Weights of a small GPT-style language model, trained from scratch on English Wikipedia.
Size: 16 layers, width 192, 3 heads of 64, MLP 512 GeGLU, vocabulary 8192, 8.66M parameters.
Architecture: RMSNorm before each block, rotary positions, biases on query, key and value, tied embeddings.
Training: a variant of Adam for these matrices, 146M tokens, 4468 steps.
MLP neurons of a small language model. Each row is named by its layer, matrix (down: output weights) and neuron, and shows model dimensions 0-191. Each number is 128 + 32 x the weight over its row's rms, rounded and kept within 0 to 255. Numbers have three digits each. A neuron's up and down rows have the sign that makes its largest values positive.
A block is one neuron, or neurons of one layer that tend to fire together. After each block is what it responds to, as a language model described it from the Wikipedia text at the highest values.

L7.down232:111111135138124143166165176107157112179149075076143145166145125190117200143086115132130111138125118068100119149149163137131129100111105119129155105098175130114178115043114141132133126129174158145096131104135207111131066093112043116132161164153111123166140179131135178126085105205134122158139156144046158138139147096102157086098135114163115145120122071165141115137142136085058128122116138121157129156125200077176156078034131131163116096158143120035176138110164185148130133134085118140162144125091106115144095128152086121124164158145141096142095171140179186104104151105144136174
L7.down263:131095148145134090077081123167127126131094086113140158097143117154122121182118067085133087105148121126102089023153117213058158160158127138128088105148066156167101089129084147097145155113210161143103142168151115048174069129118109129193107125106093154130085119075110133150178132130091091104191146141136096162082115112118154135116124086082137106144101094063113124189090123096118142126107143180135110144174120205144115152085151116141122157100178115106146077200143122128084107130139118107142119134161109202093178102151126142116096149160167127167168137108105121139154131114100146127
L7.down330:161127137076140111128119048147138123155104098140150128093093078148130157117098088124105122182181178164141142123127139171116117125188133158089134092134165092130114112169132123164075076160184085157118130155115097146112101143146119225134184108126145136146157160138129149140158083163092135069085091170103183176096143120099100166152098072132122133164109148059134085191120145135128106100191136117182135119082061070141148144068145107137085129079137126142145116122117135157131126134104124058099130125143144162169097138132108128116138032077116159130140112150184139134120079061204162106
L7.down332:160044087095170111169151170131127147041171096124189098140144141111146180184123110093091129171178132114145123129090128134127206120086124148107117091104171089107141155158137162201127186144172143112146111165145128074094168086154091157111101142093120130145111155163134100161158144122158190081137119096122125140146210135139067136147103145068075128179137120197107131135141193110132147108135173053103113135120102142091129170150094140117134169161149115155170103087122148066155140114164156104168114145108113099182163174152107114135144072099118150128089126179101126185134138082109115147
L7.down370:172073081111126085125074103122059109149168088133147136164164120154141128117176113105137140138138063095118094078098139129113146082142134124125110106156122131069135093158181118138124089132136080137061084106063175154135181070159109131121108127093121124138109156164114138126157131177142144166172128189067126139114133116115150156133137155112162076133074096156123068193129168079135185177141201095135163116180197104069130102126199088084089154146123114137121099047134120137151142152096133122161121142100156109101091141175117127073133100125188109175119128139146054069141123132156122120
L7.down449:118138094171133149069123116139134125096117131091152113144151117077093170140118102117097094172167190126134155155131150159114180074111131118121078132141058098124093142178093085139117183133184130128091084124097044145071092127126110125148110136070062099073157119156143144131210136140095141107112155143096074107139100148145141122195069080100091112164154099128093187123158224164138138149137136158136106172183124158134153138065122081080105148132133110083150149113154200116146121168081129159126125137098108164112142159189111165128163124133052113128123155151123069113144137126122077162
L7.down467:132071126145123073073165053181120152152115134108128085081165145158130107134071141179087153113161121157096154133138111161158124159150126143150104116157115148150136174130125142126144045188141085085150166172131102141090139102111143099136165115172126179121081111126128104146234169088173131136107113107164163155138129115138160125174109163111154112145105132121084149196087132072106158092164084101115104130178073118145095054128087204156116148087127110085071087109094095176101065153118124158157126108158131133127173131128170148186121099148170137103129131100074170078148145082120114153
L7.down471:167081145086118133068152170122107085178100117110096151100141141177127162107139149172068159126154121082160124061150127143111119079154165131131082118142111142150174116107181137050162088124231160130180124136149163098083113135138069164146180149048146157110143160133148100174171128144094114153200129164105124122082145122130166109097100150139138107058138136108141091110132144123145101084149108183088175143148112176136165172075061108139148128153144129102126042133174107138119128152094122149167141105111112161153119186125141132164146109164163168122174094163106151138108110137188191114
Responds to: Time-span nouns. Nouns naming spans or points of time, especially after numbers or possessives, such as two years later, his career, sixth century, release date.

L13.down183:145113117123160080129122128154127103132128145167173148114144067131068121090111153158103125130090178120130147172115136153152178180129172159088091144075090127155173159078202174130120146082139116143177168137116117165172078137153132091150170137122108130106077078138122065108016121094151163116134116136154110164123148099193101135132152130138125175088138134134132105112156139112152127080099082092138179118156136143138128172196094177088152171133052059107081096051135093153132153100094120155100133101109123110095141114132091110146164181140079048145130137102109168191136167157112122134
Responds to: Relative time-span units. Time-unit nouns after a sentence-initial number word in narrative transitions, such as Two months later, Three days later, Four years later.

L13.down345:135066106090119130128162112124142108156136153132166089100078182106132190126136110164124116083170120122088142154081170115152139127131129086171155188107162147119158203195134121172161124186139145192074102096113147134155078145126143234134091132092152136153160120129129130133196131111089156146080177207141171137148190126122124158144117090081109134099126180066091136088149167144083095126137126130117051120131150117137096112146127147137146130121160151105123141104066122121053151127183176145135143096104129162148112151099086168083186125090129159079130130133149135107139069118191082114
Responds to: Party names in election tables. Party names such as Labour, Labor, Democratic and Congress in election result tables and political text, especially "Labour hold" rows, plus scattered unrelated tokens.

L7.down211:215095121091116138107192098143089202125151107113084076164124122133116137185059122157142125115114137069178161194135137099156142102175099139150079102092124168154172073104117169140115122103135101137116110180119095119190167146081128105112142089158157032168121108137127124131073068157117170117149099143086156094145096104118179090157154144163098154122082153123188162145052142140158114089086127149134105098069134114131138127129212109143135111094169133180134150107179167140135113170075137063127136129133156149146109148104125144105145139088116168105071118131100117151190123108113118148
L7.down233:131090161174082161151178136134136130122098135105137100138172098118174124155138125095084080178133161132094124145172092149125163113121107144133126093152108130103129113162127145087098160148091121107134095096101110136126234142169153149163104131120111128077139135164085087134179103126090104126158081126150143154159076190181105094114090129117123160111132102177076157192157181139130203186183086116165147167068111158128155127224135125136129108100091154108188099173111141113120095190109122121126170132164126104103049124129132095138180102179140068141105150167207113132181131119145108162
L7.down266:136116153170141140125110136113125120164107125172148186168132140156107153141129118121078092062109144090083169105161106107119126153156145115094164145176112099139144080110121074114094140156144094129109140072139118125106128167114141089157142160111171184076121104112238142101192106089112155152128052106120134113206119146161156170107118113101113083200170178095136145109145130092175109111155143135098112200132129165158111187123146124126151095112102074135077176119125102149130094196147035121113154130187138135114191101137131096132139168109175156128130095163110097120126136095220103080
L7.down273:189099098114113115116098188121163093106130081090130169113095092154209105148178125136117062107132115120111135174099126160173110113149139131143137070116112102180192090097144119132144175138148155129087102137118157139158110152179109133105132161156179126118131102101155185157175127058072105068098176120125122167120129126064141197072117085142133156092117130098094099163077131094145123151085089152188120120115125072158125176145179075140144100240159058147168103156114113177078157100144114109162169095117160125125117147118118156116152142154154090143130147137148147198113118143150161122
L7.down278:162061077118108077118128086167120182134106120180138166105125112103134069178135121186134165080116110195118108059146125141165127169153105094161114084068151146123075135107129124099081094116091105211116140127074152161153100164143119168173127146162154149115078134160169135108079108103103151153165133139179179126105136115160145190128098111164103086194107124123107123121099134149162120110099171213139118187164099134100102160109151207124153130097164166119110095114162115136135112101201104131131084132092118095110156154147223123115095120119126161175128141109110084141082123109130082153
L7.down347:110148118108150112173163112135109114215125114179163124092091114126138131144124116130118113107180122135164128126099171101140173135160069138084072103157130133144174127154137119170116175156129081241146104145120104200061102129157130108193158121119130179145128130097099128086110117122119138110192104126206161152098121113184152144178129115112090124141012160102099168131102154132116177124170150119117183117130166156104094086119104147171128121196094154129089088115146148110093116113099154112167189153145120123085086082103072172154191144103138138143115125156110152112174111138073141092
L7.down400:104114151101078149128131148128114171180110166058131125077100110112195160090112076162112149118132181187150091111097094143107106170166091135115110099104134101153132111160173058117155109177144142124121142184142143111125152089178120179105103117071116172203150161115180085047107146136139126115105165177157078112131058140069132085104162142091136139093133149073157127162155167140094152106109138116122132105103142136172147085089084125140217136168073098107116147068134089103132081139102147118157081135133098138087134143159144140187101135135108127101141110174214126167123142093104144164
L7.down495:104114173102140170162176166129084123117135128069105122152148128128156133131176145131096065112075112109120099138139091245118154153142113153090145123190136164106103094054070119122177117137129177097109143121138108105131128176143103140115125179121126124095108137121152039154121102129121061149119153159132108128165134130120100141120142110123114133133161109167148120060120098132145138143096082122114080139123128118125076177146133136088145083103157137210116130093125180157177130088147144125074189178073158099166094086220085184093096171169204142086094166116072134139126126105128120128
Responds to: Markup separator symbols. Structural symbols in Wikipedia tables, infoboxes and formulas: pipes between header cells (Year | Title |), slashes (n/a, City/Town), superscript carets (O^{+}), and ampersands.

L13.down109:166103154059137143127154058135071152159064163115121108120114205094112121152112085169167188055112168089087140129107104142147110122139133167056169105146070148112166139116113101144140179114105080102101102126116141207117153105145133156111088099108083111169136208088081105127236120164104098129097113143093126146107110114122111146081103135108115142162147104138137155101123159123150117119168074096135159146130154153105107108116112109105078116128133140109121114138120131134099098076212129201123098124187138135132106125130087179222105140099131090156139156127116103177080137142168135082
Responds to: Pre-verb slot after subject. Adverbs, negations and connectives sitting between a subject or auxiliary and its coming verb, e.g. couldn't, then, gradually, and, to.

L7.down68:155134102078141151126083121136096169161152142075132152106112085093091114124170098152101172083206164118123139127148098160114106076115126105100176115184149170124171142110153094135120143163139120122148086104141093107123112151154132158118113127148115097094156139100155047101107132104166111144158186125132185097088186135080128094115166112106146122131150148086088133165135122116067096094123140091124103109111093125073133158091042153204228145097123097145122139100074151120117102107120135147166157132056125091121089161185107120112167119167170057069154094132096133109086103157121171207
L7.down115:117071112056137110113146146141131135159146139105123140139136108129177131108125069110103145123154129104140101145128098097130108138167115110192121126146122114118098119113094135171124118161170108128136130151108125135127163184126112139144133141129147143143141130183099161136255136102108136151149140210083070136121175065167157126111094153124171128108129111159126079069129144112159126137095171112151082126165106164132188189120084142170217105150118097115124091100122090124063161144193175171200153114175097148118145166157125159136172104131119085115142154148200108110115123051136156171
L7.down130:068112152150111180164158152086143134162132137121093130120185066131123117048132115179096103112123130125083138253096137139129164096081132161144145091113136178104122200116181168109172140156139086114080153133109138171119109091153150133128147134166109131131178182092129127120110125184104139135137168214102170129119139085206137163173120122135121143115125067155093093112116152123161135125169081142146121146150166142134157109125147082158158127098167063121131133126113124107139128183132161090102170155124152103112064141122055118088151113177064099120163069074122173165134168145124111159
L7.down154:135107136113138129117185085098089124143173087122144193065176129236137088096133094134154152121116133135083157155105132102106112131093139161149126128136143159157145157127118129197068103095091149138094157112119108086117123222175152165132064134085090110142170203137153154116149206096167155153080081135126160186088153114101147136083138082093127166087160139091132133159119105146186107110159134098154154124125194111127166085175112147124139127132110117139123158130108142174074140135150151123148141077130081109123151170128086125103131084138142187132128074112134154134121114202126217161
L7.down213:172115125115119134121112092159110103115122098118174132115178194157151073126089091125174164142098091169111136096142127199112141137153126128125114194112123111104145153116118106140123134118117122097141155182195162119081141189119147105161081107106157072098166167164155103130121122107106203108121161168148139168196149100132135136099123130162167108105123188150026072113134118190207152160085090151120156119160112092153130096198129133131153204128112110166095063083132168152118123117125076140151118102131143160147115151191142117132172153083097136107167141099094077098052101086152107105
L7.down227:100176077149098151164181107137202168144139128130145170092125126151120115104150156169138089132124095156208130113106174058108135113159167129178168169096113131132134147141120132123103122168102153146153113135168066128161108108126117111149123159142128094143177173076132124151005149122065128085063204095104097141159114048090168071136060153110155108115110139144177079119153124182130087105138090165117123106107081148110102197079099116117125137127124118119090146167098134125101131111122178091113163108093131175142114097139150135104149122139133187132143073121163080080144137125110124193
L7.down479:162139085091090103134110162074147153108187165129102137107092143197143173158105091152122129156107133117121121121133135110144151150093124079121132169120095076079153116092125134133121097109089106187038132143108097173106144137140138193099131143114131163097200174106167134097173079154120167200120120164175143204104101092143146138164090149076173156119147160110185183156150141186115081108149132075110190097126135135083159081102143128131184151055142083108101161139104147151098096150174135158097118117197128166130117129166098088090127072160150117095142135111107090116130116090180095153
L7.down498:085176151065133094178108105092159135156131137158131182111132124138123176154095148178169161123117133075069081080119175196133149064093122111113148083162096131120136125132117110136130137074140145102138085163074144076114134155137094137109112153072135118116158114131095114128213138195129151157123165170103185146108161184170148141184115170142094144197146169095111149087227102105141055149075147154138162167125130135135085189106105119112130127132105211091094123165129156148113112103117138134162146103164129137101128138105145161134150119148144126130166162207111073130148114154084096087
Responds to: Party names in election tables. Party names in election-result table cells after an empty cell, such as Conservative, Labor, Republican; more weakly, auxiliaries like did, does, may.

L7.down38:075164116138118179183087100108158170134142142157083127128090128159159137112088143088163092135155117036133128121106171177170119099076119122095139060163163091139139138125144150149153136104113136099116123133085163194096135147121088111112196150148137140130153099118118128135137098175123137131147168063152149136124115122102128108125152136112118113168081161092141070094112091123161157058129147158157132116088143190179136148020163145134196182098128148111124103205128163136062127085114095137203153106199091125106104161108147087203142099149103084107160169113107105100150129134109092114
L7.down44:139145082113115122104132127154166127148119125195108137132068168156179143143152080099089145021079184059174097073137103129170109091149148138112079158136164129199067101124129113167124171165127086110159098149167124158134150149167142166140157040177179108159118152150129160118146115130105042194092138173146131130182144174114108145097175129122095113112138163138078091079146163159131102127119168113149113113125154119167169101120119133143120129124133124168172066068155114073175074124120140119154094097121120138168163154096118146152116102097102153114121153143132085081090068140142104148
L7.down92:166190133186088128079127129109126158137102166121111154204085131115094134178077068071076129137088139103162146112120083152139138160158108101153131148150090123124117175130100099127155139119188148106053050117132132158112125162107108099068092121228147143134100110058106145158183068108145063187110088161122085101186095157106119105104158088169117158119110119141152132150115105098133161102115128116156099139113099111108094079099135069149154154096121096162108121136098152106120167144158140175121132124063100121092118114141143155119080112145072149178128075127122061104072134072121153121
L7.down120:117185141161104119165151173090084117097115092154161144173133142114069094133124141075107152054082133146122109156074125087116079127137145150084116113160071127130169113120117116105138167144125140142104139124168121149142095175111107168156155146130078107156115115146083169188098115137118171183127062135110132181132096103114117124125093142183066155122089139148121088169151164090104127103055137157120079114099071113141081140131174195171119090081192148099127091175057130156129167085117171113113155071116084090161157151135117146141078122110104208178143131105092141154076125145180159088
L7.down167:095090104134131141109147196118162152059150149149081131142067126117107067137151185088133190131124203132139147072220119045069104172107136131143094109086110119109185127106151086106169127134120148076119138130081161196107114155194092078142110150116180156114135170097144176123186146152160120085101130080213126116114108158147154131129165147084101112161148088115090163106149112093133130130140129111163155143121118123093102081078113105128168171129180174167112145123101120106128121117165175155156106112102128169149118160121062094128170151064150104124141098129101112107149092140148179127
L7.down188:146188119111114118143153125130181107098098069159081156131155158149129153110168163132182186131134117167125087114093118161079096147111094097121112061126130186112116137181195100111143201158114066091153088103119135116159162192106046096128104149137104107095119115126128168153089157127136167169159115148083135049170189161168167141138135169107138063096163165097082108143097102105095103157129131124129135122164109168114136169121098128102112107149117092169165140052137122158126069111187080138147139104116136114099133118133163154162129110139129192153121099142172106081084164187132194090
L7.down252:151099146053103141074154118137108162085082173112144141133124106113074119166145106165131139107134115105065109128082122152133158154099116143109143147065146116053084148160174100087163189123064129133121111082103107096139124136129087085115141171177103144125094124112109143108150148146098173189117131186118144200178150097064095092160052103141133167200149189159109110108164106076125176096148123148134145166151193182150113108120184127151148111144148175117121133152139146164107089111119115128120038158110142144102118168154113188104134147106160123064061118141111104103157115124162152082
L7.down395:151171138096144124169098122121153125173124161144107080198094087153111093095179172154116137049131102132166143129105130129173068167126129069122153169156202124075127109156137177220152157073113135128114154161154153149068090081176112069128078101111145118100119099139177088168137124180170116140159091177187141133102096115184113113096174071127167142168150107165135157100151103146123132130107136080141152099097118062160176132120130103146137068085132100145150111100133105145134084141082127097135055154141142104156088142140150167089138118176094105090139182130142123108095134143126115190
Responds to: Degree and focus adverbs. Adverbs and -ly suffixes modifying a following word, such as nearly, slightly, narrowly, only, not, also, just, reportedly.

L13.down438:119127184150126151112207139110121122127135107100154134114134137145155150068128153130136169146136141148120123061158091215166104171120139155147173123113102120127131152048197128154101169175137121139119186182111159102079111087123122169169168114177071173128084172130116144124147114140149115145122096045136162152142056083129133107135138143105106115135107139136146124100120129132178153189114101157100086095178156111176130143156173149118117098140176126145150117073130143185091119166171152111069124070093126135128134096160145110037100143105153114181142174067091170145119183100077071133
Responds to: Table header opening pipe. Opening pipe of a markdown table header row right after a section heading or blank line, e.g. "| Year | Title", "| Chart"; weaker on scattered word endings and quote marks.